config = dict(
    d_model=320,
    n_kv_head=5,
    vocab_size=16384,
    norm_eps=1e-05,
    bias='all',
    init_std_qkv=0.025,
    init_std_o=0.00491,
    lr_mult_o=3.0,
    warmup_steps=200,
    doc_mask=True,
)
MLP neurons of a small language model. Each row is named by its layer, matrix (up: input weights) and neuron, and shows model dimensions 112-207. Each number is 500 + 40 x the weight over its row's rms, rounded and kept within 0 to 999. Numbers have three digits each.
After each neuron's rows, "fires after" lists the tokens most often just before its 100 highest values on Wikipedia text that the model never trained on.

L5.up331:549519558547542527485427548490539530477522573509533467475540474588460456527539515557470514497438548541530493516511586478572516482562508517553451508532518493470440517475503456486499521479528396565526520407470510501475492443507410502507460543551542506499474525515480551570508517516497423490
fires after: "0", ".", " | ", " (", "9"

L3.up166:549522444548481449464460449490478521566448523494479499543430532494498481445529535552466514528504501467452448504433439503444497433554481488436476433491526441432462515516520454546551486545532454488577494501513429401477454554414494543503524491401511549440484541438436505501583537491508515483
fires after: " \"", " '", "—", ", \""

L5.up294:500494586428499493487489543492545493534430512467496525583565506493552475494600453491545505526523532538501441512515521524476585542564511455415551554525485472494504508467491492495495536541504506494502523544489487532525511446538466507450415509466498438528510515511530539490551410507481548500
fires after: ".", "%", " living", ") | ", " married", "% were"

L7.up791:485498604510473547511529465497490504483587487521503483477489495573482529542409457593493475460554529485455495527490553521524486543480516510487526578443501538573524463420458498525385513569457447530469545523511509493473557479497439573487527424546456494548454445461492465476521503519520496449
fires after: "–", "2", "1", " E"

L3.up818:523528462488484458479477520506514472425509429446522479469533492474504500515514508531491437517427551517485531445450511570499454469542502489457470508401474489521490541489436533581498433460482487482551510488588523454516443513507524528527496454481555443530431538555494532447522480532498426504
fires after: "\n", "1", "3", "0", " ", "2"

L5.up1389:515450470545518548560444445482564497470541537516475558533592507515504436530523502408510497484529553509517537527534530512539515470543543515498515534504508533427505539470466449455589541540540473545538528489464553539495503417535459519489489587549493491453503505519500532521428474522539472463
fires after: "0", " | ", ") | ", "1", " (", "9"

L7.up857:515512444506513494547476593497482498502497533491484515473528452452496486449520536502454469510482540525499494556551503526429499521472508520565503565444457488471510445528478504490519431609454461511477470477446510453474461530515495543434418579431530439465515510439591508529504561612536564501
fires after: " G", " | G", "G", "ag", "g", "og"

L5.up281:494471478504403461530494490502511540520438484431451490517488559509407536485513550556503442591452535519498488456510496521519465483477468508451517508509533445584439527588467463511547515595476537489588427509529456464508457548527534477539451460508491552476522494514485472436471447447533525518
fires after: " ", "-", " un", " (", " \"", " of "

L5.up1178:477528448485472493414493579512458502550470527519464478512515525525488466465553534557449522538514492499571437468473591447487469457504576535482496526467547474565485525502533490533509555515497515527516547511577431419503451559529564562495507506437492481553538565518479460518463439553488444502
fires after: " | ", " '", "; ", "—", " \""

L5.up968:518453472494475432487486489524413479458561497528471462466522563591495406465468510576476558529552502443514512532395533468505509523553500490537445504510487488549521509512502604475443501452445537572451461505503507437521484464573468420573428490532455510514479621479397461472482570547559526551
fires after: " ", ".", ", ", " age of ", " Bur", " b"

L5.up1539:453477490480452573475458448461487530524521453551500445522505456491533432444437534539517435504478491536551450552513540548500497595545486506488484504589503489519505541535484516443477593456484452515488482509438471563469568533453435490532494506488549438473400501502449584492538483498514507588
fires after: " | ", ".", "9", " ("

L3.up294:504397418512582473533556568470521525496431607504569467507512529505504496491527516429502568486534440487580437531460530414560511501523523533428537514517494454526438481531515506533550511493497485578422499478460525433495509524421462481469426447552568485532457566476563491469516491451502471502
fires after: "===", "==", " ==", " ===", "===="

L7.up224:574510450507529523519481545478516489535479525482472528517541414556521517520513517479523433444545479476451513559515555500457424492540491446498483552514469487499469541568532601550473564543489435554505424504471552503525575492500509450480531457513483430467553374540493502479485483498495485446
fires after: "\n", "\n\n", "===", "–", "|", " in "

L3.up84:514534415477521477516554516523496550528482565475487531505465540544426468519498469547410499501508459471543489427439466485552518531478547507470479492524559477540516523588446532484533504539501513535573513517581488382542467582514506528514545555454507505461444516451432540467541498532442480474
fires after: "\n", " \"", "\"", "/"

L7.up504:516442539473528530501486504432484514530497482457415444501513489506483461509416496521532506546505587546521486507506559477473465526587488470477521495553556509542508506496515415493483542493488509468591468434512590455508514507488494506555524511516503578568447502452471541516488527535507556534
fires after: "1", "2"

L3.up584:484498526468476402515482538509472477555489507540444480516538495550443467448509518467480460547445558491585530494460469504503500468506501566494473461508514452503515504512561395541489526567456490485549532571559462470541507501426547470556495557483550487509577441457494451497548451533478464465
fires after: "\n", "1", " |  |", ")"

L3.up572:539583512443474461474545467490488469495535509460458462483485570403487489543495517478469543554551473576598499518499526461517506506466556470486473481465544562523457556522500480502490538521520503506511509437517540495490473372472516514568492534495510519507513409532506473455503492547493559556
fires after: " H", " h", " C", " | C", " Gu"

L3.up216:530496566476488506497491507560475479469434488476529553529511472465450489523550507503538493467528478523469535546551526472522478543540583470568515528470374559478389494496502433547544418520572516516481500523505499527474481524479502474530569412413527489468488476562530506555564528471534521486
fires after: "\n\n", "\n", "==S"

L7.up896:517479507445440476492451486438558491511502526489464498430531491522524542525478545446503468535554548512527518462501515469460519484495542492513542460557482533478519522596558554443405459470480491480504448513508521496576513531483533488508454563486425509534499478469585514473510472526463484493
fires after: ",", " | ", "0", "–", "-", "."

L3.up631:496497477468542449458586532525472517502518475523594485482553499462554494480472504483462454535564511447532562471532489513560451479476446548405463448504510507462429506510482473490535521429467473485544547531482450527474509511455567507530477517472521472535506479527463518456535478500531465505
fires after: ") | ", " | ", " density"

L3.up872:506512546485539561497431510489501454530507480494467456512533509464487467511502507525507440552507515507557477516555560576482516540562577558540485522517540565437487497558533522461542543553494468418558431542505515472528518535507464444391571430541548454517557485531480552498487537445523505496
fires after: "\n", "2", "1", " "

L5.up466:486473473513476476463458526522586462493507489502493518471470522447489537538418524561493520508422567545484552462506532503514504549494552450576484535468505588560543425417500467463525504478502439481610506566529554523517590481487485531554512471480517544483502569482480540548445555484462503549
fires after: "1", "2"

L5.up183:496470506602486551430458462484457500440517416463513572523489475484503481520528510544525505465519520474562536512465517420487472535470527550547491545486440507546517501538466405556487508515493439521517373523556610450446479462513511488492497451530500457480463511410473506553519551498491508537
fires after: "1", "–", "2"

L7.up1377:575488472481558518488519516458446503469541511463488549464488508443543522468447470512505533496506521423484475554467542512499444480509458455470509503456568471552561459436468460478571499462581494458545451509508560510476515500527462521569474505520530511409505522482526490485426468463515573523
fires after: " (", " R", " | ", "-R", "iv", "ital"

L5.up246:475450495487495513535473449538384538482530487529463524525590482471543531476465519541530508535498493460503423462561531443509476434445549514509470480455489592560505482483484485582493425480520483513466548523449569474492514519497445464510478515499447553460442514488454461484573539520538472531
fires after: "1", "2", ", I"

L7.up1779:494540538526517567524472474479537426432453569487475483497592472553490510524502458474488497443448610529472543545540576533524494435584457601475533476532508506359518441466487481522572464539522500511457480498459467508486460463575430503536461537479526449504469434540543551524499520527496484443
fires after: " | ", "0", " |  |", "et", "% |", " |"

L5.up1605:520483564518578557488495438520507498461453479472491493477438462553566454548501449538553550518541517583470569510559545507524545525522512563483475558499532482385428501488458439449577450408546489494521470487508483462508507471584497500480489548473539510456425468530442508557491505506549518526
fires after: " | ", "0", ".", "1", "2"

L3.up757:562482467512547455499463446544495477478551534564458505496532430473547485413498528471488472505446501487530481513578536477517479517525480489530471519456544486633456522495440499529500529506441464453510475504525470599507442454481459509493470525429541500466481516519509555519564470515494476510
fires after: " the", " in the", " and the", " of the", " for the", " The"

L3.up17:557448523501581610464535447534498481437435528527565496496538495450469522517509501512542539480522473489512507548512493442574495496484537457467544482431408512495429472454466500505522475473602489552504527493443520457451575558501573543490486450458499464425448568490506538597572568486465508545
fires after: "\n\n", "\n", "4", "5", "6"

L3.up944:494528540464496504509513462498497470548528463506489442474528557514467506473482464528576505630522548532490441484460535472540530489495538508442502485442504409446523360532514438539513467540512493536476576509471589552496505474555475499510473458541526589522481488551512518438463429472451469503
fires after: " F", " f", " m", " V", " M", "-D"

L5.up783:494572461462466495479536537534485532484507543512474544488518565556481521432495491537419438480480449498513499503441451528455518470488497476473524516540476489491543461477493469566501573520540512538384436488459461533503492510415601519502558524436518537505530568545435474519506497568473476489
fires after: " | ", "; ", " $", " "

L5.up1240:436491619585461417488469528446529509515488491495481540496502506480509482499528543517508531569486559532444498481544461529504543550501503438508430504469448532474521490484517453517489565495486468543546560500530509439494475456443511538524524557479535491481501526460522461528539498466497449511
fires after: "\n", " ", "ar", "j", "aba", "1"

L5.up1655:527541467479544483474521424544528481538478437548551507461479480562473601554551513470513500524478528505550426514453503574526512500540524468559465570498508444511525501457465477431491497503526528498468509508480490533440442459499518524470508506564482474591513457499498503433518468537506586529
fires after: "\n", "ax", "."

L7.up665:503507480552534560533536522543473597491502607443467521469480425537475493514482525526459460508553419513511565478451564463530525483480503500463517500464455540493436476630470561500506528523525539524542575502535503488474502502463528491542500511543480541460495471495572503473547521437469493478
fires after: "===", "\n\n", " ", "==", ", ", " Knight"

L3.up1836:526490482523516531479484422519439534593475559453551560470507544526435520481502503520433517544566518456520512431441519453513484463515501531481431504521552571489492504480527515584502511589429500526511566533511427399410474480454448549539551463495542538452486589446492623439475432497488531555
fires after: "\n", "\n\n", " \"", " (", "—"

L5.up500:544506510520526468514469466546527431510546479516482547534517490437499484489506538548448522509492527490497527512496531460507452470577497513443461501503533464513539508538460395491470462487442495550521452459511598435544534468495439519586561468496446524490542504429478533423546481450468538598
fires after: "1", "2", "–"

L5.up1565:508455484529491473539455528554485506526449495520528606492501491544499501532551517587489515491496540513486435531546548533448457481500571531562443618513477464469452474466441498546470420435496448548522545551503560471446496447504422459433479507495486536450518512422463549467512468508525543527
fires after: ".", "1", "2"

L3.up1259:509492521431506448511458535532477472522490495558498457516502510441500567482474481432480534483515490460544441504499461459549582528540557566437408494475494466443436463523507510445469463533527602477486516557523514520490588446456433428545501451571441472480588578439494544378523539484468561528
fires after: ".", "1", ",", " living"

L3.up1818:471453490498485504508530416507526457496474544458474511520488563514454524528499483534530494437472539507515458478448540407460493483474430466460470515484481494563564496546460488585482472481477463485484520499487452459592523465510508533478482501522456438568486452572504508476522416474478548471
fires after: " s", " l", " S", " to s", " | S", " and s"

L5.up566:535461518457533540485496514490481494527512477495515511467478479429474525478539509433447518536406494479487469523499534547495459538569474508509480419449462431558405522517457497507504459455523469514498509516530536473553503488545531541505536544529447530477472448567457509438479464429488522557
fires after: "2", "1", "5", "3", "4"

L5.up1744:510448496529474525516501451505463545439496445604540569490452561553587562555486508519535473485473501511543497434539470498486505486597489479491487524432552523532526497511547521504452496491563532424463628539514492493459449513495536460462572535500461439481465453491493496426531516521543527579
fires after: "0", "O"

L3.up858:520499493495505480482538481525487456537523484569499422391533529414471523521569476500523462486517540513487487440463487502511541551458446467481476465464480483486486447507486508499600518504570540536475539467470535490591571468515572531485494519460559490599528530542446601593497521458485463520
fires after: " f", " F", " | F", " S"

L3.up1101:505498542501492539510578455523489524473561511420417522491426573424468499531469571501514488592483487528552492533489502500492470526428539474533484466527528501554420555486528481493489536520524499426459565475486553428513446500531591483528505548581484485565472468468455509475520441533466544519
fires after: " C", " c", " P", " | ", " | C", " of C"

L3.up1149:538472531460508545461563503458465488478512479498525413548492565478570506470519549465517468476474574470556514489519472482516531533479528582449552540511468426501502435476472495465464457459545488460424447520500538532496512557497526503473520539480483482561412564501571442489498444507483553523
fires after: " | ", " | Apps | Goals", "2", ".", "3", "1"

L5.up528:529463466519565447480482514490489524457489519489537492497439507526483469432542414531501524434463466571460442482535475434446524544526540554526472550513472417491484534474475486465516507521505518500585549544445559465516536502472473474472489527541459532504476473548511555465443520559535546565
fires after: ".", " al", " Al", " someone", "2", "18"

L5.up72:516494493479512504470457564494478495570449493498490452459518524558495440603530518559470416501610557549522524457561465525466489513549502501451544453542593456443535550443534517503504510455523450529561497561509573503471494553475521544502464473495497557547499478496476485522590550525508494573
fires after: ".", "1", ")"

L3.up613:500512563503435450508469613457555481502485517439568527523510556419548458475570507492552470578457499552505519545540592447441457503516568547515483570461484432449502465559559533435493468477450479506526460477555537521435599556454543484513521523540504445427511457469460508523487507537491421484
fires after: ".", ",", " (S", ": T"

L3.up23:453535526473495422504455436522459472523527541474515504529478458494448496494497509504502515489516553517546497448552505531529577604523582542486438551517599432472469501419443539496545449517463448498540469593489543487499454523498590500445503449472490397464508535512497542528541435508556519492
fires after: "."

L7.up898:522512562440475434513454503452523554537498529534502519553492492536482562520506500555552503520560431535513509526453505490514484474546475519511522492539466493489507533499538551583469445552556505545495550418503542544448550537466497519540479556535482466529496476463439422508562563526434515558
fires after: ".", ",", " br"

L5.up479:516460529490472470452516513536498545528512572507502505466448495560512508465518505497475467493482520440503456452509489462443470495514498489481517492518452504522531507491526485546520515524481427509494536512545524462454417498461584522533558530387544512531497461497493502477467491577461469391
fires after: "0", "\n", " | ", " |", "."

L3.up1473:455462537507474539552482462473446443543540555483434542516478537510467466542426489581541421499484590563550472462467491454469434453473455498540537522463484437548456426478559514492523571484474533463405509539548454466494544603560508466449494413517489391553523552478464486471451475461437558504
fires after: " S", "S", " Cons", " of S", ", S", " | S"

L3.up948:543481456450484485496558484534510545548443446459464543473452552447449524425461500625443472555499504457550438439436530520535466551513489477491535561476480561551469366526474490584501501464500476514476425522535487486454467480463460528538484533524501531483525496526501531432506530494464509487
fires after: " ", " | ", "', ", "i "

L3.up626:413478422487498531444514484536439432482503489569537471463477571447455555473528547474529474503500580492509464459506567470387495553515413495496486515424480531543556518543513556471592500504542570542437486496490520456510545466466519503435447484528522532520580478508480531516589489524493487524
fires after: " f", " p", " b", " B", " the f"

L7.up264:470491464530529508413526522507537451555524516527453528526474542591475415442510498414452534481527471545475457401519507441482569465510464569452574467517508545420490477509472468523487448458528478491533491474507505555463529529462491479427509517472491559454507468457467506468517421437442546542
fires after: " | ", "0"

L7.up966:510516475437479541531468435536500495453530517494509469492520453585481509446536490452513523507498561457514534432531543476557463474538487588519465533534567492483490555489446493485490504453501441568500519462568518491474469545629477544462514549526479490541523490541464474553481534458533574450
fires after: "0", " | ", "1", "9"

L3.up1019:478511483549525507468506553489467467493459435524516547514504444467498549517468509573557505459547504484441546425546469515408524530548480489525526524501510492473493506453462545498509460506431507585483434518476524482482523558457557564436511542494407481513454579539493528462484489507515523438
fires after: " B", " b", " L", " | B", " l", ", L"

L7.up46:503511450498508537477501557455588476475487479520457521531494565537522447547543568504481456538510456564521500520557531504490506471587502515472501558494524444491539471390479483486465512438500508452480516452549572507397499548506505518517522532558485483483458470449525425599484452507526491496
fires after: ".", "65"

L7.up1285:474474598491486464455564512431509539526484514469445490473571471560517496532489551515496493475537509460494443549457486509574505515463497547506487491474487536546557550424478524534459474460488503474507440439405555475475515402497563439511523461501433509518539493473505484465558473437487524500
fires after: " | ", "–", ", ", "1", "."

L3.up1276:571492501488505432466464452541493570495462446425596564574428491619489540473512485527501450476490468410492460497525456567500496497547468429500535524526487466442476519529514507484528557525528566452558496520517488442485502516564430512478434488539499490477528457462453533501548477484516552418
fires after: " \"", "-", " (", "/", "=="

L5.up41:491534569543538521536474418443481533475498500501472560513532492525445543502430523503482525515548538525455522548523586487566529557507521540508472473539460578496496465453547498522485444559472503474492497535482478427532540491442484530572596520412510524462483497517421520535554513512520537563
fires after: "2", "1"

L7.up1111:559550457473507536473484547488486561537562560524449497506561579470526513557483528549433446571492579513546557455477474530514462486530471501480498517411503455581519469543551487499515584492499490497511579485510501383485497474529602477520570535446450473537416549487446476486517464561478438495
fires after: " ", " was ", " | ", ", ", ": ", ") | "

L3.up253:532500447476569520433483484504498413531545521551465541497495470508472450502560551492546510559498525516499497515488516567482460486463434473536530487528438516469483521520430527472476465560453498502539501444502534552410513485500477492573443515475526488486507556488476502443530504506520498461
fires after: "The", "\n", " The", ", the", " the", " under the"

L5.up60:507465459505497537458481495554484527438519532588433505544530512557551510530477507527547560519469495428502475399426425486456464487490520573546456460447540521510457437461469505419476483460561553537485566433554547510523532538446529471536538531492405500565534485516436448481471527518522490516
fires after: ",", "0", " (", "6", "4"

L3.up722:488505514425550435436471564439506526561432452466566497516521525535504503492502551555547516430527484618521472585491504459509533500518524541527422490443563450469536439466491486468516431566541505506470474547543477461429468469506470535495462543507529508505458566503501534499573429488462479528
fires after: "."

L3.up1624:598530502533578506543498416577519499486496505493486574483461471439402536447526533519487486513504408534482508521477479424539512508539550471519487467414498560570419522510567467509489483473557519562517593478525514492509511499522503541497492478521522471484537562480455531551515476475510482504
fires after: "\n\n", "\n", "| Party"

L5.up376:472523472535517491462497464437525557478576446511514503484442571489549532528473502481461477550462530459459456436544559512586534477546485523523569445481523549527476494528508511543472482536560554513484467509481507511456536458462511473529514557458512551487445399536477485508511441475487508498
fires after: "0", " | ", "2", " |  | ", "ab"

L3.up1347:560475539479483475537509561570491630501452459447508482596487599538495474554476512449534447506504536507564530448500529625512480516472505429466562501521499414584461540510425490567489503486508555504573481492527511496477529565461500484517520436479477516494504549545428464480470473521490508519
fires after: "0", "1", " ", "-", " pro", "+"

L3.up581:474498560584492503504517513509535522533517462558507513464521500476562456539502542569519509556506551520497507466535483588503516460485498455463494456474437495491443445503588452506411531489529461468554499511501550480486515537497501484451581508482488446472502501497506495432520560472512510538
fires after: " | ", "\n", ", ", "-"

L5.up516:528454543474527543437543503561492555519517553535508483529531454560489465536509541523544417521542535505465516484499507446465526527530494551402496494504464432486486512413495538487527512461486486575494513487464616404524477487494530484578490428562429542512500474509491498488510504468442565476
fires after: "1", "2", ".", "950", "3"

L5.up1728:536546539477513506457511457474481516483535531490558493516519486539532537456544528514450508609469551515528494503463525538460454504496510443500496484458505484537437569483555470450492539502491450477534530427451522414547495415469559600495508449454541480533458541547499531435486477471464463479
fires after: " | "

L3.up1606:595512407493497461441557460480543461476503556512475515482524508484465513556473471546513510466483472485532492479446526528464502578512539439498545483483527533535535546549592434496563531501522555400511491459544497464517425452475541516488529535505538488629512463486490537539538475510569538565
fires after: "\n", " W", " w", "\n\n", " | N"

L3.up389:571419506457545532441518470516535509462483543507456507495504533483529518448442560483438505579496556467490492501491532481511512545569528462402437496532492430481474512576448464453492452554490511555439482485530541469512570535470456495561474498514492515582540546575543508495506432534438486459
fires after: " | ", ",", ".", " (P"

L5.up1162:543486538509502575443487490470548469439491528492508508518428462468545487564536465404412538516466467537501532536582567468509476523536501607449498544545519485362444516469475459406561515465528480515477497449473487538489480500510448533496485485498494551535416510570533502584495444530480519464
fires after: " | ", "0", " ", ".", "2", "9"

L3.up1471:484502525499493549409442535511468510469491564547505485494413489525508609519446540479527438563469522578506466494470532436525554498489489471485443509507449476465547429539453510531447462573485495513535523471457482467508538475578567506520436495527502484587551489519531504475524579441453560492
fires after: " F", " f", " Fer", "==F", "ur", "er"

L5.up655:456491482487498506468468495537565565513442475465549488505524479462538531469461450415531475485489547497517532511625462441566538478531519539454487490506456488521550503435533514472552465531492551447538521514591513472495552481469413501519475449565439501473549445472512527550477490492547539532
fires after: "1", "2", " October ", " September "

L7.up1134:519556541384457437519468531485444507476503536458531508460448468534529529459417520538458478527481534576553479459491492500507530501501472545449519630499520486516562507479543574549519517487478517593464537457505538506545529524465449460517544568498506498478461614485465443454492513495475510559
fires after: ".", " Le"

L3.up1022:500540526519443520537491476541538535504506439499459465563541501533517462510520509510471486471444500557494513513491519458482534479555560496525451522524479540529563512452535480504527477493539470577559547545430554456526478537514460496506486551566477522517496583488512459496521584532476487554
fires after: ".", " how", " th", "When"

L7.up1205:442434460480482565491530578577512521575501507513558475508524494519515551464413465522502520521498573562475480451554495523520478562535484505525509558518446451556546555490488507472489555525450536518483476493481494534464518497409526561528475569464468485487496480453505459481511458476543453544
fires after: " (", ") | ", " to ", ".", " ", " all"

L5.up417:468452555444495500487457457507592569486556508497607553411541487432503468508504554479386478564458566467528505552480589541462466505478477494485510420555472522478494548517502507527522544516484484498473461481412429441602541496474483460436449540512547470510476559519473561438493503485471469527
fires after: " | ", "; ", "1", "2", "3"

L7.up1606:505478561543513443453534463515492528434514474398517480530500446514494514569503531533511508504532464549479473514384587411471466510507562525494468472511434500563542475478437422494476539440485476474494508520452576465510486491451513474487462526501454481506523543491498504528473502511489450572
fires after: "1", "2", "22", "3", "15", "18"

L5.up356:566480511492496454497501462459431494517559463588485495549533517516494490537469528522475504492551455482545445445507430515525531569584442463473499521472571522510446543493466539474502475514573520513530511494516473424533451494447489532492504500479511508473508489445521511536539484466504503504
fires after: "\n", "\n\n", "2", "\"", "1"

L3.up1032:593472457424533488450513524490520462479524496556490530449488492462543519485546569508497478491476415447545505508541499494536488514474462538506543456564487444610567512421492534482519472533537505482525494452521447454458563431464507556527553483504459579492498520474505484536563461490470483521
fires after: "'s", " the", " The", "The", " to the", " her"

L5.up326:457456581464544489445481526520436478503573512542559536566493541571466469490456497519521486491456498508476477533452497441564530497499605521521504496500397496443499554460585559462463415487509527518423472528472517522477465442467437544476526540574468546459450489528410459473507456480499561430
fires after: ".", " No.", " together", " with them", " or"

L5.up937:491505483484518520447514507491455473585574489558472471427446417462469502534481529492384491617408499506570478453519540521444471483528493515504459492474474467513467425512496435493520553501477518516453539563575441457552510468475478551515591439526451509545524517485544540514549459503493582529
fires after: " | ", "\n", "1", ".", "; "

L3.up1512:521406519443501488549491494536494486502542565497489485487518509590514563493398425424462503508452539517529585474456509453464559528518556483461579534466468494520526438477493549501476463562479489500465511470507559520494433496539513579555532485487499495486493550476430494514436485516471527411
fires after: "."

L5.up1244:479447498449571467475498527442442436501538477551527482514446549492462454502535489448449451464382496466533512496511582519520391442554495529481503512481512429594545496494437506506500478561466435468443535522518479520593450514469490548495498481496438501531415484499501502471440456561519501509
fires after: " | ", "1", "-", "3", "0"

L3.up1795:522483567480529493463491573531462581513431459499488473547521477577454488556484447515473430527457487526499496521413518472491498471477520553532492561464484476424451470395563461499501508482476477458499564518520478428515458466511444515520483403503562532531560516463471523465493454478539554477
fires after: ".", "T"

L3.up1579:530517479504500495495522492545485555530508522458516537517433465535590540468484486521414487553536493491493487468482526441520547479481553557480424473502547497533543544509529555563473504546446518520570538456498463368553536557494464484512572471462502527429470476461481537471573487513462494490
fires after: "\n", "\n\n", "—", " (", " '", " \""

L5.up989:536443464460551489439504502451520491509540425487514441548546532510541545537515519475498461568538513528552537489496534508425492438485509518534452525518491492540449515548435556502522589421555520518504481444500520484490476467515509474513510484554458503514489503563452472505522497484513527542
fires after: " | ", " (", "3", "2", "5", " | Apps | Goals"

L3.up19:575502567461530479479469512431487468520534384486540487588552472551527552514502405495471513506536507549515514549574466611435472502442519546516451510483517541472452542586531501426478531513483426487501434533493520531493440486529505511460538417500454431568542522508545463513447527551588444439
fires after: "\n", "-", "- G", "2"

L5.up1002:511562553495464468484435438480504515541487441553500498485518495519529484539477488497463465454559427544549470521509485530480459575568524532424540478488528496477608513461603487488443474480568526570533486484571556500489526501524542555537472473537559535504516410527488391533541508521513447495
fires after: ".", " |"

L5.up1278:482528464500525502463468529521520511488518523492445515472537529460581495501446555478514519497472548518494528507490521514528484506472444509472448501478455517546459519551416464403536481463527503451515502529533521435504528520511520460553499482495505509463562493490498539478475476511518574428
fires after: "1", "6", "0", "4", "2"

L5.up393:529517419519549552429564540441499487569470456534547508449406551554518482546475511476395521511418539473552504480419521562535478528538555523504465525471544380517492501509488475533542523486515512554513411499515441488463480513535537542557569572507511523539452512541529475474468443506510466517
fires after: "\n", " | ", "; ", "| ", "| Win | "

L3.up266:558505514472461502527521513526456532484450515473521510466497523451500505567504483562498468525525542487515496477468517508494455463507460546469474469455501596532535524550458492550527500411486475429519492516511479520489525468462496604518566602510486574439509458432478580552575453456536580475
fires after: " | ", " ", ") | "

L7.up1630:520407477512449543486479522509518423514513520509430492572519475519483510477481522504508546454437495541562513422569471562480554487499502479433511539491484430459591502517528511457508457515506505456469472477567509470474569545502539469442530442490540458506497457482532507474428489485427455578
fires after: ":", " | ", " (", "as", "; ", "ox"

L5.up431:546543460446407440493470556521484542415515487411437482558482556509512488549521507420480494507475543469519507478491538550487452469503468468545552478461504455590431504507430464558570562439559543538518556502515509463554500547490551581565512507485441466473511486509513449458431471456576508545
fires after: "0", "1", "2", " ", "3"

L3.up691:510440497597513462508503545450513488470475449522523504526476494500484474575490492548478453520545455511552509520502516487490473445550474447517508488461512486531489531465426466545505555469532475483473439530550480441570472479518563528484497571530510502520540541519433516485529459450565432553
fires after: " | ", "\n", "1", "2", "    ", "0"